Weights of a small GPT-style language model, trained from scratch on English Wikipedia: width 512.
MLP neurons of a small language model. Each row is named by its layer, matrix (up: input weights; down: output weights) and neuron, and shows model dimensions 16-111. Each number is 200 + 30 x the weight over its row's rms, rounded and kept within 0 to 999.
A block is one neuron, or neurons of one layer that tend to fire together. After each block is what it responds to, as a language model described it from the Wikipedia text at the highest values.

L11.up395,242,163,241,219,252,157,165,212,191,204,198,175,193,193,222,178,221,188,172,207,175,176,176,180,214,205,168,106,224,198,181,221,193,238,164,195,183,192,205,190,218,173,238,223,157,165,178,136,169,226,251,136,249,248,181,239,191,171,225,241,166,205,225,213,191,222,167,241,241,231,197,164,175,215,194,131,186,163,207,168,186,185,198,203,207,246,196,175,178,208,216,197,271,223,245,163
L11.down395,218,183,211,233,213,153,215,166,204,163,225,182,187,211,189,203,186,223,243,146,217,235,192,137,225,214,227,208,166,193,198,230,240,233,173,247,219,173,219,169,211,272,187,193,222,252,239,202,209,208,181,200,231,173,206,221,190,179,205,196,176,158,229,210,226,195,239,220,205,162,160,167,215,211,207,210,202,199,197,149,181,283,224,169,203,167,200,169,208,229,184,227,241,243,200,233
L11.up567,194,238,155,157,250,214,194,264,175,209,214,210,197,259,209,241,211,198,189,258,214,181,208,182,206,153,286,187,206,190,158,169,160,239,230,170,135,156,195,168,199,155,213,212,204,170,157,142,262,182,172,186,208,212,206,201,201,162,166,238,178,208,232,177,173,175,197,239,188,136,173,209,245,241,198,168,181,222,160,212,219,225,228,181,182,190,227,148,218,249,230,209,166,193,195,246
L11.down567,225,191,176,241,183,161,157,227,201,220,191,219,191,222,278,190,229,156,186,213,170,231,224,239,226,192,168,179,221,204,184,224,225,219,162,199,242,199,165,218,209,228,213,181,219,206,248,169,184,215,170,227,233,242,159,141,219,200,220,182,172,225,228,130,214,153,236,203,235,177,153,234,158,187,190,174,139,165,221,249,192,166,173,187,151,212,231,191,147,215,285,205,163,186,224,206
L11.up1002,177,162,242,201,147,173,178,216,193,167,206,209,200,205,254,211,221,261,219,199,223,177,204,251,245,197,234,183,225,223,194,200,193,198,191,232,206,192,199,170,184,202,229,219,197,207,182,159,246,227,239,175,212,174,190,216,165,145,193,202,139,201,197,247,178,150,264,206,170,265,240,197,191,184,237,202,215,155,157,221,189,237,212,187,182,229,184,236,235,126,200,155,210,172,176,171
L11.down1002,189,248,240,221,196,177,184,217,278,187,187,157,188,163,204,168,205,205,174,199,198,226,209,246,160,242,223,190,189,162,198,242,221,268,233,245,134,193,183,196,219,205,135,190,175,173,248,174,217,216,234,196,175,252,166,181,155,215,198,151,183,259,154,206,203,229,161,136,164,194,253,229,192,224,166,159,199,203,229,166,196,134,203,224,172,192,213,244,204,188,178,200,200,206,185,219
L11.up1692,245,196,132,183,184,226,147,164,200,200,213,219,143,185,174,177,208,201,217,187,163,217,214,225,194,194,177,179,196,197,230,174,178,188,204,160,245,141,217,109,207,171,208,226,212,173,165,171,189,187,173,207,155,233,152,209,172,172,230,215,159,191,157,229,178,245,141,209,211,173,169,167,186,217,223,158,171,230,173,204,200,258,236,211,205,189,195,199,221,245,235,206,145,232,195,209
L11.down1692,188,229,171,193,248,202,184,171,194,170,184,242,147,180,228,267,193,186,219,139,164,135,187,230,183,190,170,158,209,218,193,222,237,174,214,211,186,193,178,229,230,182,193,196,181,199,223,148,187,152,185,217,197,171,260,190,205,181,170,192,199,162,207,191,219,193,199,197,150,186,219,201,162,216,205,224,184,174,150,238,222,199,255,144,208,182,187,228,209,165,263,249,165,138,233,227
Responds to: Abstract nouns after the or a that usually take an of-phrase (role, history, length, lifespan), also History section headings and year/career.

L5.up966,239,232,214,215,209,237,192,237,208,221,139,154,287,142,166,212,211,163,230,192,192,221,229,225,156,262,159,210,198,233,231,162,200,265,201,277,177,245,243,192,158,174,190,181,153,186,135,180,215,198,184,206,201,252,166,250,180,182,222,195,154,175,217,138,221,245,201,150,167,153,196,124,191,209,179,207,184,211,195,181,198,215,200,153,203,214,251,164,143,169,167,243,219,260,207,156
L5.down966,203,218,275,204,243,203,149,202,186,227,188,183,186,162,239,246,216,208,174,190,234,179,221,88,190,193,178,226,174,150,212,192,220,211,228,228,203,233,190,200,236,167,181,193,154,164,162,199,202,271,158,186,212,230,193,254,171,261,189,221,193,195,166,158,168,228,180,219,174,208,238,178,137,225,149,174,207,247,228,201,199,230,218,220,224,187,199,195,199,225,232,199,226,181,200,202
Responds to: Reference-frame nouns after the or a, above all time in "at the time", also level, region, years, day, height; sometimes mid-word pieces.

L6.up143,211,163,201,196,190,201,220,180,216,178,222,243,226,148,146,131,215,137,232,223,158,212,158,205,209,200,187,238,174,216,211,180,189,227,190,97,217,198,210,216,204,227,208,199,197,165,191,182,165,228,220,196,225,113,217,180,177,180,214,243,197,240,194,187,190,251,219,217,186,192,192,207,196,156,211,193,181,198,213,176,167,237,228,217,259,186,224,245,206,139,256,222,193,171,167,202
L6.down143,235,238,193,196,153,150,229,251,205,183,162,167,209,206,155,191,217,150,217,227,200,194,191,200,207,255,174,231,223,207,220,209,208,253,193,165,204,220,203,228,177,233,194,167,211,206,250,192,211,251,184,222,214,177,186,188,210,175,187,146,173,230,192,235,221,192,195,160,185,197,231,162,229,172,227,220,208,182,243,206,229,176,207,208,177,217,288,211,209,165,234,150,233,215,220,198
L6.up319,185,162,201,228,179,176,176,208,287,190,185,216,223,166,222,166,206,211,246,196,211,178,175,197,186,184,158,242,183,227,173,224,204,193,179,190,207,213,210,236,178,181,286,236,183,192,150,172,188,183,252,215,170,209,179,188,160,166,189,188,185,161,224,178,199,232,184,235,199,187,200,184,166,225,285,261,240,219,197,208,175,176,216,148,204,183,197,211,194,175,218,219,225,195,185,189
L6.down319,245,138,178,171,159,229,195,206,220,186,199,208,211,189,224,166,196,210,184,139,208,186,159,227,199,223,183,232,230,191,210,234,147,227,212,230,204,275,202,178,206,209,212,231,214,190,194,187,144,186,183,205,241,212,218,170,192,141,183,210,205,143,199,208,229,194,218,223,224,219,167,185,181,214,216,231,237,198,205,175,205,222,242,195,211,210,157,197,161,210,181,204,223,219,147,190
L6.up786,213,154,174,240,225,191,191,208,259,209,178,223,225,183,215,279,186,198,212,209,162,178,181,180,237,191,232,215,170,225,217,238,237,233,187,164,160,215,241,243,230,152,183,161,220,204,185,208,215,167,187,179,225,206,193,179,265,173,217,176,149,177,201,171,174,220,199,179,223,163,213,138,166,173,207,213,238,243,161,216,193,185,211,134,206,204,200,218,201,163,165,212,246,208,207,186
L6.down786,178,195,179,201,218,264,191,189,144,245,189,174,252,228,208,194,247,213,198,219,165,187,238,248,237,185,217,198,178,238,191,264,181,204,168,217,226,205,245,195,203,221,215,206,219,223,190,147,207,192,161,194,211,229,166,160,247,159,171,209,205,220,200,143,177,228,164,251,193,210,193,187,186,172,152,207,233,227,191,212,211,223,190,220,233,185,179,184,229,210,179,195,165,192,234,179
L6.up1335,186,128,226,190,247,175,157,184,196,219,225,179,168,199,166,175,177,225,221,194,208,159,204,187,185,161,167,207,202,167,205,233,215,249,189,248,215,128,179,225,187,212,226,213,184,163,184,172,192,206,205,158,241,203,224,204,196,245,180,235,205,222,215,254,199,218,180,187,245,231,191,142,199,226,200,179,211,173,187,229,237,197,181,163,204,214,233,148,160,187,236,190,210,211,207,189
L6.down1335,163,171,203,185,180,249,188,202,183,224,135,208,187,192,182,198,189,184,178,181,167,132,201,192,195,211,179,208,210,260,199,173,214,221,174,247,234,205,196,197,235,182,201,174,217,152,186,189,205,181,213,202,192,140,148,220,121,189,179,183,201,252,192,218,226,146,153,254,205,242,195,144,229,222,224,151,191,178,140,208,180,192,173,171,183,204,188,140,168,174,203,183,167,204,208,177
Responds to: Word-piece fragments inside words split into several tokens, mostly early or middle pieces, e.g. ind-ul-ging, self-s-uff-icient, s-pont-aneity.

L5.up153,195,207,237,200,238,177,224,193,209,206,156,218,211,256,197,178,199,210,181,222,185,136,176,194,233,231,208,242,240,192,223,208,210,216,174,240,175,213,185,251,252,213,157,232,196,194,231,219,213,203,226,203,208,188,224,145,177,186,224,193,200,206,202,180,162,156,251,204,184,134,218,233,213,222,192,184,197,185,186,201,195,175,225,215,162,176,192,159,117,207,256,192,187,217,201,122
L5.down153,216,192,133,160,211,181,185,212,190,225,195,169,216,202,175,186,208,192,169,167,201,156,143,156,196,189,193,186,186,198,188,206,195,178,203,214,147,245,199,203,204,191,208,212,206,172,160,217,242,214,229,233,208,164,146,186,193,214,262,192,235,179,194,161,230,307,179,202,211,185,231,166,214,201,222,136,236,219,162,249,189,174,198,168,218,152,215,181,260,224,260,183,207,160,177,190
Responds to: Word-internal pieces right after a one-letter start (S|ne|akin', K|ron|huset, C|in|ha), plus dots, colons or apostrophes inside abbreviations and numbers (i.e., s.t., 1:39, D'Urso).

L6.up560,199,219,231,219,230,188,165,207,226,205,186,231,220,194,195,200,168,144,203,270,195,214,261,183,181,260,212,192,200,221,255,167,225,222,202,258,158,184,223,229,210,195,197,194,178,188,180,232,217,212,230,184,256,228,172,245,203,206,213,210,216,141,209,198,177,187,157,222,209,187,179,227,183,146,216,216,199,259,152,202,208,232,180,254,209,189,232,202,213,187,199,203,190,147,189,162
L6.down560,282,204,235,206,222,185,207,211,200,178,221,197,189,199,221,207,238,199,235,167,187,185,256,210,191,199,199,243,155,175,207,167,189,251,206,176,186,211,185,226,240,219,173,227,222,221,204,228,202,257,170,157,202,189,184,259,215,202,207,202,138,178,185,195,152,212,200,217,211,198,173,176,184,130,184,213,180,203,200,219,239,202,197,265,182,197,178,201,191,212,221,192,185,162,226,216
L6.up746,186,236,194,257,199,196,219,206,222,213,171,204,220,207,209,206,176,184,181,181,212,181,251,193,176,189,195,210,202,121,184,192,266,214,248,192,201,220,260,196,188,203,240,212,188,233,168,196,224,212,194,178,212,212,198,205,184,163,194,164,182,157,160,181,241,241,231,167,196,156,208,262,261,175,171,211,221,222,199,171,256,215,176,153,231,258,170,270,225,201,241,195,222,213,144,209
L6.down746,174,222,118,226,184,184,221,189,217,239,142,229,195,216,240,230,248,235,188,242,209,148,217,117,185,186,161,199,213,144,214,232,228,231,231,216,214,170,163,265,202,210,215,208,209,181,175,198,167,193,234,211,200,235,223,220,220,192,164,210,222,219,163,257,235,160,271,200,217,138,155,145,222,216,148,174,230,200,201,159,185,158,228,165,179,220,228,219,220,191,223,210,180,223,173,209
L6.up841,230,236,186,213,217,138,256,236,254,222,187,224,201,239,174,229,188,197,247,238,269,225,185,230,177,167,167,168,173,186,217,182,202,210,238,156,198,154,200,186,234,231,256,200,182,192,255,263,203,189,192,135,243,234,222,184,185,232,208,186,208,130,218,204,151,148,193,188,185,206,190,169,168,203,181,208,210,205,179,116,174,221,173,213,243,201,181,204,204,136,220,223,221,197,243,169
L6.down841,217,181,168,191,208,215,228,236,206,213,195,214,222,212,215,239,216,236,198,223,213,195,179,189,191,157,128,189,147,211,156,238,170,203,201,225,209,194,242,211,182,253,206,209,155,205,200,227,232,206,180,161,220,207,221,222,193,198,211,146,207,189,162,257,182,164,143,213,176,239,176,213,206,181,171,240,172,195,202,177,190,226,144,207,172,194,150,196,237,200,184,246,210,177,167,216
L6.up1717,191,207,205,163,246,172,190,216,173,125,156,189,154,188,158,197,182,185,252,259,194,239,264,157,244,226,143,190,222,172,142,224,185,194,219,187,189,194,188,185,186,212,219,190,211,175,216,196,201,178,209,188,188,252,230,216,203,165,211,185,198,224,206,195,199,211,150,262,199,253,153,181,175,175,185,203,222,237,197,142,242,178,198,221,261,184,172,222,199,183,140,210,200,194,175,184
L6.down1717,168,243,218,187,235,141,214,195,203,191,187,176,146,154,177,196,231,132,183,125,165,171,176,231,213,196,210,226,157,223,214,178,221,182,119,160,258,208,216,223,203,205,148,217,162,190,189,225,197,217,197,155,190,229,186,146,240,148,169,205,167,209,217,198,215,192,189,197,206,206,196,181,226,212,222,227,160,172,118,217,251,226,197,162,255,166,224,196,211,177,137,189,181,198,200,220
Responds to: Nouns of duration, age or amount after "the/a/few/many", such as years, age, period, decades, term, plus "Year" and "%" table column headers.

L11.up16,168,189,194,156,215,178,228,152,217,224,227,231,186,188,157,226,213,163,240,231,207,134,166,146,204,222,145,187,200,203,214,233,166,187,198,196,211,180,205,144,208,226,201,157,248,200,161,258,220,176,228,199,240,193,178,191,211,250,188,181,176,204,171,188,173,203,151,150,233,203,170,200,198,160,188,196,196,206,158,244,230,212,211,243,163,213,198,266,178,108,216,153,199,235,180,199
L11.down16,166,204,203,156,219,193,202,192,190,205,193,219,182,180,255,223,189,174,222,207,198,211,156,142,239,234,144,232,199,200,209,227,149,152,145,219,184,185,250,183,188,201,220,142,224,217,231,208,174,204,229,178,224,211,187,200,179,196,241,183,178,195,195,231,219,202,176,196,162,205,171,173,242,203,215,231,227,254,172,255,234,194,189,243,189,239,211,229,197,108,213,149,185,166,233,230
L11.up984,187,235,203,161,230,226,252,206,177,237,204,196,215,194,200,212,203,219,273,190,122,194,209,218,205,207,204,194,184,158,256,177,193,185,193,178,152,162,226,188,180,188,193,228,189,172,174,222,231,189,216,235,230,222,204,185,231,152,198,173,150,192,220,152,177,168,220,185,259,192,197,198,166,216,247,219,243,225,145,202,217,244,101,165,237,203,187,211,157,152,211,228,165,237,214,202
L11.down984,240,194,192,209,220,263,181,255,216,219,209,230,245,209,181,232,197,108,173,160,185,143,188,186,218,206,231,197,187,230,156,201,212,217,204,193,182,208,195,208,259,197,208,172,141,189,220,206,221,223,203,186,194,225,195,173,195,254,229,181,175,236,186,141,166,138,235,238,249,152,241,208,238,183,196,214,172,208,209,199,201,188,224,226,181,171,145,231,294,184,227,248,235,168,218,202
L11.up1315,241,237,170,137,204,125,213,188,234,241,197,222,176,157,206,197,243,239,202,168,166,251,170,155,206,198,170,158,221,125,224,172,179,186,146,162,166,126,246,217,160,217,164,221,245,223,221,203,198,143,147,137,225,166,197,199,180,119,218,264,144,147,243,234,142,273,209,183,169,184,193,177,186,243,173,181,211,187,163,242,251,172,186,211,200,213,200,233,128,209,208,214,260,163,235,262
L11.down1315,176,232,248,272,195,225,213,236,170,172,242,165,243,290,140,195,179,235,203,179,159,175,160,198,220,157,225,214,206,170,170,193,279,199,238,189,183,224,182,194,157,210,199,231,206,179,171,214,220,261,195,245,221,213,218,198,226,214,185,171,221,217,219,206,201,167,190,198,231,208,217,180,271,214,174,200,223,167,235,205,198,231,223,170,160,200,129,186,253,267,190,191,214,189,204,193
L11.up1574,232,204,248,189,208,265,169,176,236,209,141,209,260,174,195,161,188,209,223,285,189,191,149,169,225,206,143,240,199,203,259,226,227,213,222,174,140,217,191,183,186,196,255,206,248,172,166,240,214,192,238,156,143,222,163,198,165,166,228,203,188,261,212,177,218,215,137,260,219,163,195,189,164,218,219,194,232,237,207,236,205,192,174,154,190,148,235,199,219,176,220,267,156,205,216,208
L11.down1574,165,177,214,206,196,168,200,222,191,200,194,133,216,209,167,222,197,146,211,197,192,177,165,178,211,218,185,240,232,185,172,211,196,191,166,196,209,211,210,132,196,204,193,173,202,204,200,187,191,230,226,187,168,208,237,218,180,222,209,201,179,243,217,185,163,216,214,241,182,204,183,201,189,194,218,192,282,255,172,223,246,239,189,215,266,167,173,208,190,204,170,219,181,161,150,214
Responds to: Fires on the stem or first piece of a main verb right after its subject, relative pronoun or adverb, before a suffix such as -ed, -s, -ize (formal|izes, radio|ed, net|ted).